MLP neurons of a small language model. Each row is named by its layer, matrix (down: output weights) and neuron, and shows model dimensions 0-127. Each number is 128 + 24 x the weight over its row's rms, rounded and kept within 0 to 255.
A block is one neuron, or neurons of one layer that tend to fire together. After each block is what it responds to, as a language model described it from the Wikipedia text at the highest values.

L6.down31 [111 180 169 126 159  97 145 175 161 111 123 108 106 123 101 146 127 162  69 126 113 138 126 132 148 156  90 134 142 145 138 102 159 111 100  91 156 149 122 136 120 108 122 121 128 126 106 134 108 154 111 145 139 125 114 166 163 142 159 111 143  82  83 120 122 120  95 133 153 155  81 143 118 130 148 147 156 108 138  81  98 137 105 107 122 128  82 149 129 112 151 145 124 126 102 140 136 143 158 150 136 131 169 102 136 125 123 114 127 119 107 140 148  97 134 134  99 117 108 163  86  99 109 143 122 117  84 110]
L6.down155 [138 136 120 103 199 147 129 104 179 139  99 104 123 112  90 108  85 106 135 114 145 178 136  86  89 148 120 110 149 128  98 141 155 134 100 134 108  85 108 154 126 150 141 106 123 128 109 164 108 120 152 138 124 105 103 145 120 125 106 158 132 142 168 148 130 127 124  89 109 128 121 166 136 125  89 132 143 150 124 114 105 137 141 101 166 138 119 151 130 129 131 131 141 129 174  72  99 109 116 187 109 152 130 136 127 148 165 115 170 126 162 116 116 130  61 130 138 188  95 150 150 163  82 111 135 106 127 116]
L6.down537 [ 90 122 104 152 140 134 128 134 152 171 125 127 100  96 115 109 133  92 116  83 145 179 139 102 171 121 131  91 119 151 139 124  89  84  83 112 156 132 129 141 116 113 154 137 147 118 168  89  70 133 101 106 141 137 100 135 101 101 137 144 147 146 120  91 103 151 126 113 135 109 147 176 117 147 171 130 158 163 128 103 173 127 127 132 142 140 112 170 119 143 111 130 135 131 118 132 121 126  70 126 106 142 105 161 149 117 114 176 146 104 133 114  93 154 105 142 138 141 134 130 109  59 152  94  82 135 116  76]
L6.down709 [119 121  87 104 128 108 108 159 101 164  82 104 168 120 151 124 141 127 128 114 133 118 146 101 144  98 109 135 103 154 133 150 145 109 129 129 144 115 131  87 191 142 140 112 125 133 116 140 112 118 111 150 155 122  86 123 124 127 138 158  84 160 111 155 167 128 179 103 186 121 102 116 110 154 149  82  85 120 128 106 111 105  66 102 123 169 103 131 132 137 128 144 163 139 105 127 141 138 142 127 104 174 156 168 165  96 119 130 137 107 112  99 168 106 149 109 158 125 158 113  67 130 142  86 141 123 122 153]
L6.down831 [157 119 138 101 139 152 168 120 153 122 128 128  92 147 151 138 115 102  82 152 141 168 138 126 136 121 118  80 167  82  78 122 131 111 160 130 168 151 103 159 143 109 127  90 160 149 133 159 116 145 101 139 112 115 123 143 136 133 133  81 112 178 148 149 148 127 134 123 130 145  98 133 102 102 142 165  90 139 127 135 140  94 120 159 115 110 105 141 111 150 112 105 120 164 114  71 132 131  97 108  73  80 117 108 126 132  99  82 114 140 139  77 138 129 120 135 119 145 127 162 147 115 151  87 178 114 122 122]
L6.down877 [111 140 143  84 106 155 137  99 166 155 107 134 137 122 136 122 171 138  89 164 105 123 126  98 160  86 145 101 105 128 140 117 165 101  94 128 130 164 123 162 130 103 108 134  93 162  95  96 108 133 168 146 135 139 128 147 133 120 101 110 101 145 115 110 159 131 129 143 166 126 108 147  70  85 162  96 105 193  74 125 112 140 139 115 123 113 150 148 137 138 129 178 128 141  99 136 114 121 118 122 168 124 124 154 111  92 139  91 150 153 151 138  96 152 134  91 158 114 156 102 109 135 145 107 105 158 128 149]
L6.down922 [156 191 135  98 168 157 133  96 115 102 151 130 169 118 162 127 146 100 141 130 134 115 151  97 120  80 130 128 117 120 164 113  93 142 125 125 134 104  96  98 120 179 183 119 142 149 156 161 139 100 135 153 104 127 128 124 139 162 105 144 148  89  93 129 162  80 114 127 109 141 121 143 106 126 162  88 134 175 173  89 129  96 135  95 145 131 191  83 158 135 113 134 106 124 101 124  99 119  73 139 130 108 128 119 115  98 167 166 117  99 143 138 131 170  94 114 117 131 127 114 120 139 100 125 145 101 109  76]
L6.down981 [152 153 106 135 137 137 144 143  99 134 146 150 119 181 171 130 119  96 132 159 129 151 137 148 137 121 151 145 119 138 148 136 104 196 129 114 123 134  76 117 137 120 116 113 130 161 122 136 157 151 130 103 158 123 103 132 134 144 112  67 117 168 169 125 139  99 152  84 126 148  89 117 166 144 114 139  73 115 121 113 150 123 101  94 136  95 129  92 166 129 143 119 149 112 110 131 114 126 149 114 164 122 155 141 141  97 121 135 150 142 129 161 112 126  78 178 151 110 105 102 122 151  85 136 129 118 116 152]
Responds to: Word-start fragments. Opening sub-word pieces of words split into several tokens, like al in alike or alleged, cont in contests, reg in reg.; also empty table-cell pipes.

L7.down643 [113 128 107 143 127 123 133  76  97 139 128 108 134 158 161 114 176 104 133 109 121 106 135 163 110 128 136 103 120 136  82  95 119 178 146 133 148 131 116 143 163 101 108 124 171 115  97 139 159 132 146  99 148 168 144  61 136 143 135 125 116 126 107 121 142 124 120 107 114 133 132 116 134 167 106 142 141 107  70 110 111 130 124 130  88 138 117 115 143 129 136 159 159 117 170 136 134 112 104 114 106 107 148 118 136 123 165 152 123 141 126 105 140 123 178 151 150 140 117 144 110 125 137 115 128 127 155 182]
Responds to: Word-piece continuations. Leading or middle pieces of words split into several tokens, such as w(idespread), un(able), a(p)optosis, plus UTC in infobox time zones and initial periods like U.S.

L2.down64 [140 128  81 109 159 125 138 175 149 128 154 127 172 107 107 116 122 150 149 118 122 146 113  80 159 113 129 128  85 114 114 118 132 116 123 173 131 152 139 126 132 144 140 119 149 132 179 136 145 120 139 145 133 109 127 141 103 133 100 151 121 116 140 131 184  95 149 143 150 147 108 111 101 133 123 144 127 139 145 138 150 103 155 114 125 151 147 162 129  62 109 100 137 152 106 113 151 132 159 154 158 126 101 132  83 124 167  87 131  98 110 138 177 166 117 136 136 145 160 144 143 171  63 123 125 129  73 144]
L2.down163 [112 114  90 127 109 109 120 123 119 156 121 108 157  91 124 118 144 147 110 129 149 124 149  96 153  94 129 155  98 105 144 123 154  92 124 125 107 117 134 118 113 150  85 122 111 130  84 103 123 133 151 165 109 159 126 113  91 146 169 140 142 107 121 158  89 132 133 155 102 134 168 126 113  94 126 156 129 121 169 113 123 159 105 113  82 140 160 122 187  88 125 158 114 128 141 153 127 133 159 117 127 177  96 119 129 137 157 124 136 156 119 149 142 141 106 160 130 153  76 123  97 152  98  95 116 110 113 166]
L2.down179 [152 119 131 137 130 133 136 146 126 181 128  97 110 161 106  91 158 147 147 114  89 126 108 179 141 168 134 144 156 149 177 163 136 136  93 127 141 121  98 138 126 111 106 164 155  89 112 119  93 140 160 174 115 159 164 156 149 107 146 106 115 100 137 140 158 139 125 132 158 112 119  80 138 143 102 157 158  99 146  88 118 132 131 113 129 154 105 138 132  85 125 114  86 117 105 111 141 138 164 144 152 163 151 132 145 165 141 147 123 157 155 135  96 141 124 162 119 116 143 143  76 114 127 118 151  93 142 103]
L2.down469 [ 75 119 148 115 109 131 106 163 133 114  81 116 106  83 162 150 138 136 107 132 108 158 106 157 121 134 153 121 152 137  74 156 144 125 136  90 112  93  87 118 125  93 115 108 132 117 154 143 146 140 138 108 121 110 116 148 129 135 143  83 139 134 153 129 104 139 148 156 117 126 115 187 163 166 134 126 164 173 138 100 116 119  78 120 131  81 104 130 135 188 132 112 106  94 150 143  89 106 119 135 172  94 140 116  93  99 115 148 162 158 107 141 110 141 111 171 147 150  95 120 105 143 134  73 122 117 118 122]
L2.down480 [135 135 114 133 165 129 100 141 129 147 101 127 119 129 133 139 142 154  95 114 131 167 134 122 125 136  89 132 137 114 128 169 102 130  85 126 145 132 104 117 111 121  99 148 114 129 150 119 146 140 145 104 149 159 140 192 106 147 108 133 169 129 142 181 122  93 136 126 160 113 127 108 176 148 143 139 118 178 155  69 119 127 122 136 123  98 137  65 148 102 114 107 123  69  75 102 106 108 153 102 129 136 126  78 145  78 123 126  86 127 122 126 118 142 107 187 124 127 133 127 103 132  94 137 118 143 111  77]
L2.down597 [145 178 109 125 113 127 132 111  98 142 150 126 107 104 102 140 129 154 141 134 132 149 140  93 131 142 101  76 115 170  90  62 126 149 137 155 164 174 123 132 170 155 149 108 117 100 142 161 109 163 156 150 169 113 114 149 130 111 139 138  84  89  78 140 148 138 127 151 130 130 153 131 133 156 175 123 138 107 139 105 113 139 171  61 131 127 157 136 134 146 118 132 150 116 150 120 139 111 147 143 129  98 105 139 118  82 114 122 115 125 130 151 153 124 147 156 114 112  92 115 112  77 143  75  90 162  97 155]
L2.down677 [180  83 150 134 125 144 130 152 137 129 156  84 116 151 129 116 122 127 111 102 106 111 150  97 121 127 155 116 148 141 121 133 112 144  97 139  91 125  94  70 166 108  83  90 134 122 143 139 133 142 145 112 162 131 154 137 137 152 181  64 111 160 147 149  81 133 129 160 133 190 134 100 150 141 122 122 167 116 146 128 152 138 134 151 149 120 142  99 123 149  80 130 142  86  65 143 184 122 114 132 100 150 137 118 130 122 138 150 162 130  83 132 107  93 127 102 141 129 172 114 102 156 101 122  87 166 120 141]
L2.down718 [122 151 133 114 192 130 146 140  71 154 119 120 134 144 106  82  77 138 150 120  71 161 117  83 171 133  97 119 145  97 150 103 150 105 129 134 144 102 174  65 142 153 143 115 127 100 135 109 122 165 140  99 140 156 104 142 162 136 157 137 137 143 113 128 139 115 108 129 135 124 150 113 142 105  95 163 170 116 130 102 171 103 130 115 141 134 126 135 171 105  96 125  70 102  90 140 129 148 165 151 132 151 134  93 122  84 120  77 163 126 125 142 127 109 122 124  98 151 137 141  84 129 155 104 129 135 123 176]
Responds to: Sports season and stat terms. Nouns naming a competition period or record in sports articles and tables, mostly season, also career, match, League, won, Cup.

L7.down735 [106 170 135  96 111 124 119 133 131 110 140  99 132 128 146 134 150 169 133 167 116  93 125 113 149  73 110 137 147 161 133 142 120 138 134 130 134  86 121 119 134  95 133 152 147 129 135 145 142 149 156 138 131 119 104  90 138 103  74 157 150 124 139  89 202  94  99 116 130 145 110 124 139 142 127 119 141 179 123 124  90 123 113 181 129 145 149 110 141 120 113 144  79 145 142 136 114 164 105  76 166 140 164 115 130 128 155 109 116 108 120  95 104  82 192  84 158  92 166 162 149 144 118 126 103 138 161 142]
Responds to: Incomplete word fragments. Opening or middle pieces of words split into several tokens, such as cont, com, ist, or the 9 in 19xx years, the ' after I.

L2.down96 [107 169  87 147 136 143  91 167 143 142 111 126 122 108 144 141 144 106 149 139 124 108 147 111 142 101 130  90 116 133  57 160 145 172 133 124  98 140 104 119 120 105 109 164 127 119 120 129 146 122 132 121 142 105 108  89 144 187 143 154 123 176 172  99 139 161 136 149 121 170 161 122 143 135 132 164 140 155 147 135 112 154 158 162 114 158 131 129 102 124 138 120 136 122 142 106 164 151  75 139 164 131 133 100 140  96 106 143 157 159 166 100 134 121 128 116 134 138 143 132 113 179 117 140 133 125  79 167]
L2.down388 [111 104 129 124  98 144 114 119  99 166 150 127 145 153 141 179 123 131 158 111 114 110 130 123 169 141 112 131 107 109 111 149 150  78 148 138 123 115 103 114 125 143 165 111  93 142 110 128 110 137 108 118 164 163 135 101 128 104 120 101  89 163 142 134 133 114  96 146 134 105 122 128 132 140 136 106  65 117 103 141  96 118 111 129 109 170 121 133 130 107 128 141  93 105 124 102 145 151  73 116 123 174 100 131 139 122 142 122  91  99  98 125 139 130 106 135 128 110 151 131 125 102 127 125 141 122 110 152]
L2.down486 [136 106 143 156 151  86 142 133 147 155 133  99 128 123 141 146 168 121 138 125 112 125 112 136 124 135 116 126 124 163 137 158 130 113 121 107 146  82 140  90 104 156 138 149 150  84 154 168 143 139 170  97 138  65 148 154  98 133 139 150 153 110 135 126 177 113 159 160 147  86 142 132 170  97 142 148 156 130 133 113 125 145 131  98 111 116 113  99 140 128  93  86 133 111 163 132 154 101 141 111 132 117 124  67 145 150 133 150 121 151 100 148  80 141 167 135 115 135 157 137 128 116 175 112 138 113 137 141]
L2.down514 [141 133 133  99 162 118 148 123 141 124 113  91 119 103 121 133 137 128  90 141 130 149  87 160 179 121 146 135 126 115 138 135  88 125 136 115 120  89 104 125 141 152 126 148 122 172 108 112 120 142 158 128 128 122 120 174 121 145  99 113  89 149 126  92  85 152  88 140 136 114 142 106 120 148 137 129 118 144 143 144  91  92 119  76 125  93 123 132 158 113 127 140 101  95 134 159 136 132 119 142 127 134  90 147 145 125 115 118 189 163 138 138  85 142 122 136  64 147 127 136 124 112 131 144 135  80 103 139]
L2.down645 [111 140 141 144 144 127 179 129  80 111 136 144  97 146 148 150 130  90 103 117  77 128 124 123 107 155 168 118 157 109 133 117 114  88 123  80 131 116 141 111  91 121 125 111 146 133 165 146  99 175 149  82 130 161 135 150 111 202 133 121  84  91 140 110 131 112  96 106 172 135 188 143 176 172 128 162 134 152 133 154  92 141 126 154 128 128  86 109 107 128 129  68 105 142 128 148 147 116 104 141 133 152  85 123 113 143 106  94 137 100 118 118 118 142 108 150 125 132 116 159 151 168  85 119 105 112 135 113]
L2.down686 [142 116 117  79 144 100 156 155 154 139 167 116 146 153 162 127 109 149 149 103 118 141  50 141 132 107 145 144 100 151 144 145  91 129 122  66  92 112 106 117 182 127 105 104 150  86 104 133 111 135 159 171 134 108  85 114 144 143  90 151 130 121 153 108 150 129 126 131 143 135 132 117 136  91 130 140 131  93 117 108 127  97  88 104 150  91  86 142 125 160 107 147  88 132 133 103  83 120 118 111 163  74 123 166 125 158 156 135 114 137 106 133 166 135 146 149 126 112 128 117 132 160  98  72 152 113 144  89]
L2.down752 [111 110  69 118 146 172 129 119 152 111 126 121  81 112 135 126 162  97 100 127 144 135 146 106 120 126 114 133 161  68  97 135 129 120 125 122 119  96 160 135 152 118 123 155 106 179 130 115 159 100 124 160 125 160 135 112 133 128 132 135 154 144 139  82  96 107 118 159 137 155 113 141  96 151 130 152 147 118 123 172  99 169 102 121 188 107 115 115 127 108 187 128 103 102 160 127 131 124 140 141 145 120 158 149 117 144 114 115 118 118 138 139 172 134 124  94 122 125 122  77 119 138  94 135 145  88 164 104]
L2.down938 [119 161  83 125 113 158  99 116  97 165 126 122 200 134 147 145 132 135 144 129 156 113 127 144 189 157 154 118  89 173 130 121 102  86 133 126 180 125 160  99 178  99 142 117 141 148 116 122 119 161 117 114 140 113 150 109 159 133 115 151 137 110 103 133 143 182 139 138  93 120 153 146 140  94 119 129 128 130 157 137 123 151 108 120 104 142 112 115 150 126 150 145 102 118 128 175 111 129  90 154  56  81 156 122 119 149 139 144 138 142 135 127 136 109 131 131 127 179 113 107 120 125 134 117 129 122 122 177]
Responds to: Word-start fragments and section openers. Opening pieces of split words like cont (contain, control), att (attorneys), plus sentence-initial There in census text, title-closing = lines, and table headers.

L6.down164 [120 126 142 144  93 153 143 124 120 162 122 145 123 106  98 170 124 127 139 121 146 130  73 157 144 190 118 135 136 136 111 148 143 118 173 109 152 140 122 122 113 119 121 117  91 146 107 155 177 113 138 145 100 139 135 118 116  97 115 166  99 113 169 128 160 121 159 125 119 132 145 101 182 133 117  62 109 104 147 119  96 121  86 118 130 118 117 136 128 119 123 124 138 112 120 124 128 120 142 168 158 115 113 123 141 152 115 145 118  88 124 142 131 135 119 125 183 105  73 146 101  99 118 135 159  96 107 147]
L6.down180 [132 129 118 125 120 141 179 118 125 133 171 103 131 129 116 101 136 102 148 126 119 143 140 118 107 124 144 130  95 104 113 112 130 115 147 110 151  78 149 143 156 152  77 141  81 163 135 136 117 115 121 104 126 138 105 142 111 129 120  89 136 150 129 104 118 129 171 173 113 155 115 172 121 140  89 137 112 118 149 141 140 164 140  84 127  94 127 147 120 131 134 171 139 130 125 117 144 138 138 135 129 189 148 132  84 166 106 165  86 123 109 128 124 128 161 102 144 152  95  86 169 135 161 155 105 117 141  97]
L6.down303 [139  94 125  97 148 109 160 138 141 142 130 140 115 112 103 102 131 116 124 124 142  50  88 158 107 121 127 139 144 118 164 172 106 109 193 162 144 138 145 111 125 131 124 135 108 150  99  93 186 133 124 100 123 111 152 119 120 124 107 125 139 118 145 133 138  86 141 130 102 126  93 109 109 110 156 122 137 102  75 146 128 132 146 164 139 114 103 113 133 137 141  92 123 115 162 114 154 136 131 124 177 126  97 136 126 102 140 127 165 119 138 133 126 143 110  88 136 140 110 108 141 114 153 119 173 153 148 161]
L6.down395 [107 153 152 123  95 127 140 192  94 135 149 125 115 133 116 143 124 107  69 121 174 125  73 111 138 129  83 168 149 130  92 106 157 126 150 188 102 107 116 127  94 106 122 134 186 110 105 127 161 147 166 134 112 177 102 123 134 103 132 118 135  84 158 106 108  84  92 104 158 129 153 156 144 129 147 129  97 124 100 146 100 127 121 150 149 122 128 131 107 135 154 159 182 140 112 110 123 128 119 113 129 152 134 150  71 149 118 119 134 127 136 172  99 113 133  97 121 141 117 151 113 139  95  80 131 128 149 146]
L6.down467 [150 113 155 132 118 136 112 133 135 106 112 132 183 123 133 113 142  90 136 123 119 137 125 163 120 120 156 116 133 110 116 146 130 116 149 100 123 112  85 128 163 109 134 157 100 141  99 135  84 147 113 121 111 127 121 127 158 127  95  92 139 172 109 108  78 107 156 160 125 148 135 166 176 147 113 136 102 123 130 112 146 145 161 176 166  91 136 154 170 147 142 107 125 151 107 175 148 130 168 136 135  62 131 144 147 149 147  76 102 149 134 147 168 101 161 101 128  74 127 109 121 120 156  86 135 106  93 147]
L6.down565 [140 124 135 116 124 163 171 104 103 107 120  80 132 118  88 107 144 135 155 136 106 149  95 154 105 161 118 127 111 163 122 123  96 122 174 126 123 121  86 103 157 134 110 116 120 148 108 136 129 164 151 122 142 170 122 144 160 113  81  98 107 149 127 105 160 135 152 115 138 124 133 115 106 112 116 134 132  55 119 157 115 118 122 118 167 130 147 167  81 131 168  87 156 117 142 171 164 151 128 188 119 153 103 114 131 140 186 111 137  81  81 129 116 141  91 128 153 139 135 123 121 135 144 132 109 136 110 125]
L6.down696 [ 98 136 120 159  92 110 146 121 184 133 141 135 148  81 124 102 136 134  89 139 145 141 139 108 128 122 145 113 141 136 129 105 116 148 122 146  98 104 158 136 117 104 147 146 131 143 131 169 136 148 118 101 141 166 158  84 150 106 123 147  86 158 118 133 151 151 113 182 158  88 141 152  97 118  79 115 115 139  96 164 106 141 105 153 151 172 122 126 100 140 122 152 137 167 138 102 171 139 137 158 135  90 116  91 159 101 119 111  96 136 124 157 145 156 142 131  84  88  88 151 117 133 108 129 138 114 160 146]
L6.down910 [102 154 123 118 135 130 107 137 148 135 165 147 160 103 133 144  99 105 145 196 148 164 109 158 115 175 144 137 132 110 114 126 128 143 140  88 126  76 162 152 136  99 200 104 111 133 150  84 153 126 152 125 117  91 135 130 135 106 124 147 116 165 128 127 141 166  83 164 138 102 122 159 132 148 141 141 135  93 147 127 144 189  55 101 146 141 130 113  91 132  78 115 114 117 138 122 126 109 112 111 141 144 153 113 108 112  97 102 161 125 150 119 138 123 117 126 144  92 147 133 161 161 118 140 112 133 144  99]
Responds to: Infobox field labels. Tokens in infobox fields, section headings and table rows, mostly word-pieces of a field name before a colon or value, e.g. Rele-ase, Time zone, NFL draft.

L6.down113 [100 164 140  82 147 125 109 137 129 140 129 136 158 124 140  75 108 142 157 122 107  94 135 106 125 133 133 125 168 124 129 102 140 123 171 106 131 128 122 127  81 122 118 149 102  99 147 147 124 121 156 164 124 152 143 152 125 132 183 150 100 142 152 120 145  78 127 137  97 194 115 164 111 123 158 160 117 156 159 109 113 134 157 118 103 137 142 149 142 172 161 115 105 137 125 147 123 100 132 149 128  79 164 122 147  94 143 105 113 145 206 118  77 141 100 157 118 113 133 140 117 128 110 120 126 106 129 135]
L6.down334 [114 108 158 178 154 100 102 106 142 114 102 101 134  87 126  98 127 121  96 140  88 152 116 160 120 143 119 175 141 126 120 116 173 151 131 109 138 110 121 160 125 102 139 103 141 172 155 143 155 167 122 107 139 144  99 133 165 101 130  94 100 139 148 167  91 139 100 185 149 114 180 112 141 123 106 126  74 126 135 170 114 173 153 129 132 102 124 125 133 133 107 132 136 133  99 112 123  98 161 112  97 115 134 128 134 132 133 144 109 116 165 151 139 165 129 108  96 121 104 122 159 114 148 120 140  92  99 135]
L6.down466 [108 105 122 131 182 129 117 130 146 115 136 141  85 105 122 122 119 133 123 136 160 139 164  85 127  97 180 101 117 153 116 126 121 156 122 134 117 151 148 148 148 139 130 106 115  97 154 126 123 125 137 141 122 140 112 136 101  94 105 130 132 102 162 149 101  91 181 135  99 150 142 160 110 140 173 124  78 115 119 130 112 126 134 140 141  88 126  94 104 163 169 134 109 144 125 122  98 125 121  87 156 139 119 188 126 116 133 156 145 148 134 100  82 109 119 172 124  98 121 124 136 121 157 126 128  80 106 126]
L6.down515 [126 144 121 123 117  95 130 147 145 107 105  95 121 158 120 151 140 131 118 113 111 126 135 133 112 156 152 154 129 106 145  83 179 124 116 137 164 158 161 113 126 118 118  95 156 170 144 147 156 101 113 131  96 127 131  95 148 154 118 109 116  99 116 131 137 115 131 170  95 122 102 161 153 154 124 129 134 126 139 105 164 115 117 154 135 166 106  95 122 145 117 211  92  99 127 117 137  92 153 147 108 202  95 135 144 156  96 117  90  98 140  94 153 142 154 115 152 138 129  90 118 124 138  91 125 112 113 145]
L6.down521 [104 117 144 123 132  88 124 104 116 160 116 129 134 158 104 157 137 153 133 157 131 132  82 168  83 135 158 133 161 155 139  75 105 145 104 178 134 123 107 148 114 137 137  85 117 123 104 120 145 118 144 139  94 144 110 166 136 132 110 159 172 163 114 119 174  97 106 117 130 136 176 115 126 127 108 180 117 114  92 143 124 130 106 159 134 109 123  93  82 143 129 132 149 167 121 137 146 114 140 142 116 148 145 141  43 135  79 127 130 145  93  77  91 152 157 132 152 115 114 143 187 146  83 113 110 134  98 166]
L6.down724 [118  98 109 140  90 171 150 112 105 157 139 107 163 109 128 136 137 155 132 139 108 165 175 139 133 111 135 111 123 123 140  59 112 126 167 131 140 134 128 128  99 137 135 113 158 118 121 126 146 154 139 113 107 117  84 113 152 138 137 122 166 136 124 148  89 120 135 137  84 166 147 119 121 117  90  90 112 106 127  84 113 121 140 144 112 155 129 136 121 114 112 138 122 121 182 124 170  99  99 127 132 157 136 124 136 130 131  90 115 128 107 105 122 174 151  95 131 168 118 132 152  81  90 147 119 146 135 166]
L6.down884 [100 131 128 104 108 105 113 113 111 139 145 114 120 135 180 133  88 120 145 120 105 134 175 148  76 118 193 114 139 144  97  84 129  98  97 142 123 106 138 150 147 143 176 129 100 151 116 159 131 150 136 157 132 132 103 147 148  83 180 137  97 130 168 124 104 178 114 130 107 169 144 151 146 127 156 140 106 134 127 178 101 117 170 150 131 124 149 108 119 140 168 110 132 125 127 168 163  78 115 104 104 155 125 164  93 167 121 127 152 122  97 132 138 133 110 129 159 141 109 130 122 164 140 123 123  75  82 145]
L6.down1004 [144 123 139  99 130 138 106  93  99  63 105 123 115 125 177 124 186 129 169 128 140 125 147 117 180 142 122 151 158 131 103 100 127 130 136 104 134 122 155 124 121 174 121 145 126 111 129 116 171 119 138 110 157 104 155 113 129 129 117 147 131 120 159 103 109 128 117 116 123 119 150 131 172 150 173 122 147 150 158 120  98 147 170 103  94 150 148 144 153 137 129  75 155 141 140 107 162 164 146 107 135 104 123 129 118 133 155  93 117 156 122  75 103 117  93 143 122 131 106 114 100  77 133 146 155 133  84 123]
Responds to: Name-announcing tokens. Tokens right before a person's name or a value is given, mostly kinship words after "his" (wife, father, son) and "by" after directed or erected, plus "Website", infobox and table-divider rows.

L2.down117 [ 83 127  93 136 113  98 131  89 103 167 126 106 161 120 125 130 132 122 118 120 162  85 131  94 148 159 124 114 106 137 104  85 109 118 112 120 137 128 113  98 178 118 112 128  74 182 152 132 130 116 111 131 112  99 130 121  92 114 150 151  79 110 133  99 134 100 188 127  92 134 145 110 109 104 104 111 140 105 125 171 106  98 108 168 137 119 117 154  85  84 122 117  87 186 139 145 148  97 115 117 120  59 129 169 103 136 156 102 134 133 161 163 153  91 138 125 110 140 141 147 149 116 159 130 135 133 140 160]
L2.down596 [118  94 106 198 147 162 131 165 120 137 150 127 114 181 111 162 140 126 127 123  71 154 123 149 135 154 112 133 115 150 175 115 113  98 149 123 111 122 128 125 142 137 104 138 125  90 115 119 184 140 113 154 105 137 125 126 125 110 127 123 121  83 138 125 124  90 107  71 129 140 127  93 101 134 142 151 125 111 105 131 117 138  98 103 110 139 135 144  90 161 163 134 108 114 144  96 165  87 149 166 111 125 118 137 110 110 174 111 122 166 134  80 141 130 111 146  98 124 111 125 160 178 133 134 128 142  88 127]
L2.down725 [112 147 113 136 139 136 101 122 164 136 129 171 134 106 160 110 101 120 157 146 131 121 108 135 122  82 143 156 109 140 151 146 137 158 109 144 146 122 157 106 160 114 106 111 116 153 144 131 161 151 108 101  85 178 108 107  82 103 140 141 104  85  98 130 135 106 112 133  95 158 146 159 136 196 105 126 111 128 173 114  97 147 139 154 135 133  91 154 164 121  89  94 112 176 123 121 172 106 133 109 131 132 148 160 103 146 135 124 124 126 129 121 161 122 106 130  84  80 141 135 160 106 144 119  95 161 108 139]
L2.down806 [152 104 160 131 157 132 122 107 100 149 156 111 125 112 171 133 111 119 128  85 150 182 125  82 131 103 141 133 122  96 180 125 113 144 176  97 102 144 127 152 155 133 123 115 150 123 147 124 127 112 130 122 123 110  93 106 121 158 121 140 104 112 116 157 137 118 107 131  98 136 112 135 127 152 186  99 156  87  92 153  92 127 124 152 150 148 132 155 133 132 124 152 145 146 129 135 147 109 140  97 139 179 107 125 139 109 139 113 127 154  99 157 120 127 109 147 128 101  69 126  94 165 115 135 103 121 103 146]
L2.down840 [146 139 104 136 117 119 121 129  80 129 149 139 111  95  86  77 150 162 121 162 104 100 143  93 108 169 125 149 197 118 166 122 124 132  93 133 161  87 133 146 178 157 125 120 104 101 140 156 146 106 129 119  68  80 113 135 155 113 102 121 150 110 148 136 111 131 147 134 138 122 151 117 118 112 145 100 167 114  83 138 104 117 118 112 171 136 149 106 179 124  83 103 104 146 123 135 110 144 118 132 148 119 163 153 141 162 140 122 179 121 151  71 138 142 122 111 113  94 116 127 120 127 126  97 147  81 158 120]
L2.down848 [122 178 131 143 142  80 155 119 129 101 110 106  97 133 132  90 120 160 117 102 123 148 174 135 166 128 102 137  80 134 101 167 101 117 135 150 139  97 144 109  95 154 131 114 144 150 108 131  68 134 170 120 129  76 136 129 142 117 116 117 121 164 114  88 163 153 146 144 151 122 154 103 147 113 100 143 144  93 113 150  77 123 135 157 118 162 133 163 135 102 130  98 104 132 114 120 149 169 131 164 139 115 125 138 126  77 112 151 156 120 139 101 104 170 149 134 142 130 164 150 141 124 136  82 110 118 128  97]
L2.down963 [131 135  95  84 139  69 155 137 148 148 152 132 129 118 127  93 134 110 108 111 141 175 130 146 128 117  94 125 112 104 137 173 128 101 147 132 109 160 152 155 144 130 142 107 147 162 149 141 128 149 130 115 153 119  99 115 125 105 174 137 152 126 149  99 101 108 135 120 165 147 120 133 138 138 113 108 101  85  91 162 123 125 128 136 159 154 162 136 113 145  97 145  94 129 158 132 168 120 118 160 136 133 119 142 139 120 112 129 154  81 164 104 140  95 127 153 115 116  86 122 150 115 106 108 101 151 124 135]
L2.down976 [ 75 160 111 165 144 120 116 124 109  95 163 124 109 102 152 141 121 135 126 143 105 121 112  86  97 179 113 128 120 123 111 140 146 125 108 156 127 104 102 122 130 166 109  92 151 131 121  63 155 150 152 146 124 123 144 117 128 139 106 117 112 127 108 126 106 146 161 114 143  98 131 126 121  72 126  82 154 137 149 129 117  86 115 141 136 137 177 182 150 135 163 125 113  75  68 141 148 167 129 145 142 121 139 164 111  85 136 125 114 118 143 113 155 161 129 130 106 141 148 123 135 132 150 109  91 134 167 107]
Responds to: Infobox and heading tokens. Fires most on UTC after "Time zone:" in place infoboxes, and on words ending section or title headings, e.g. "Production", "Gene Shue =".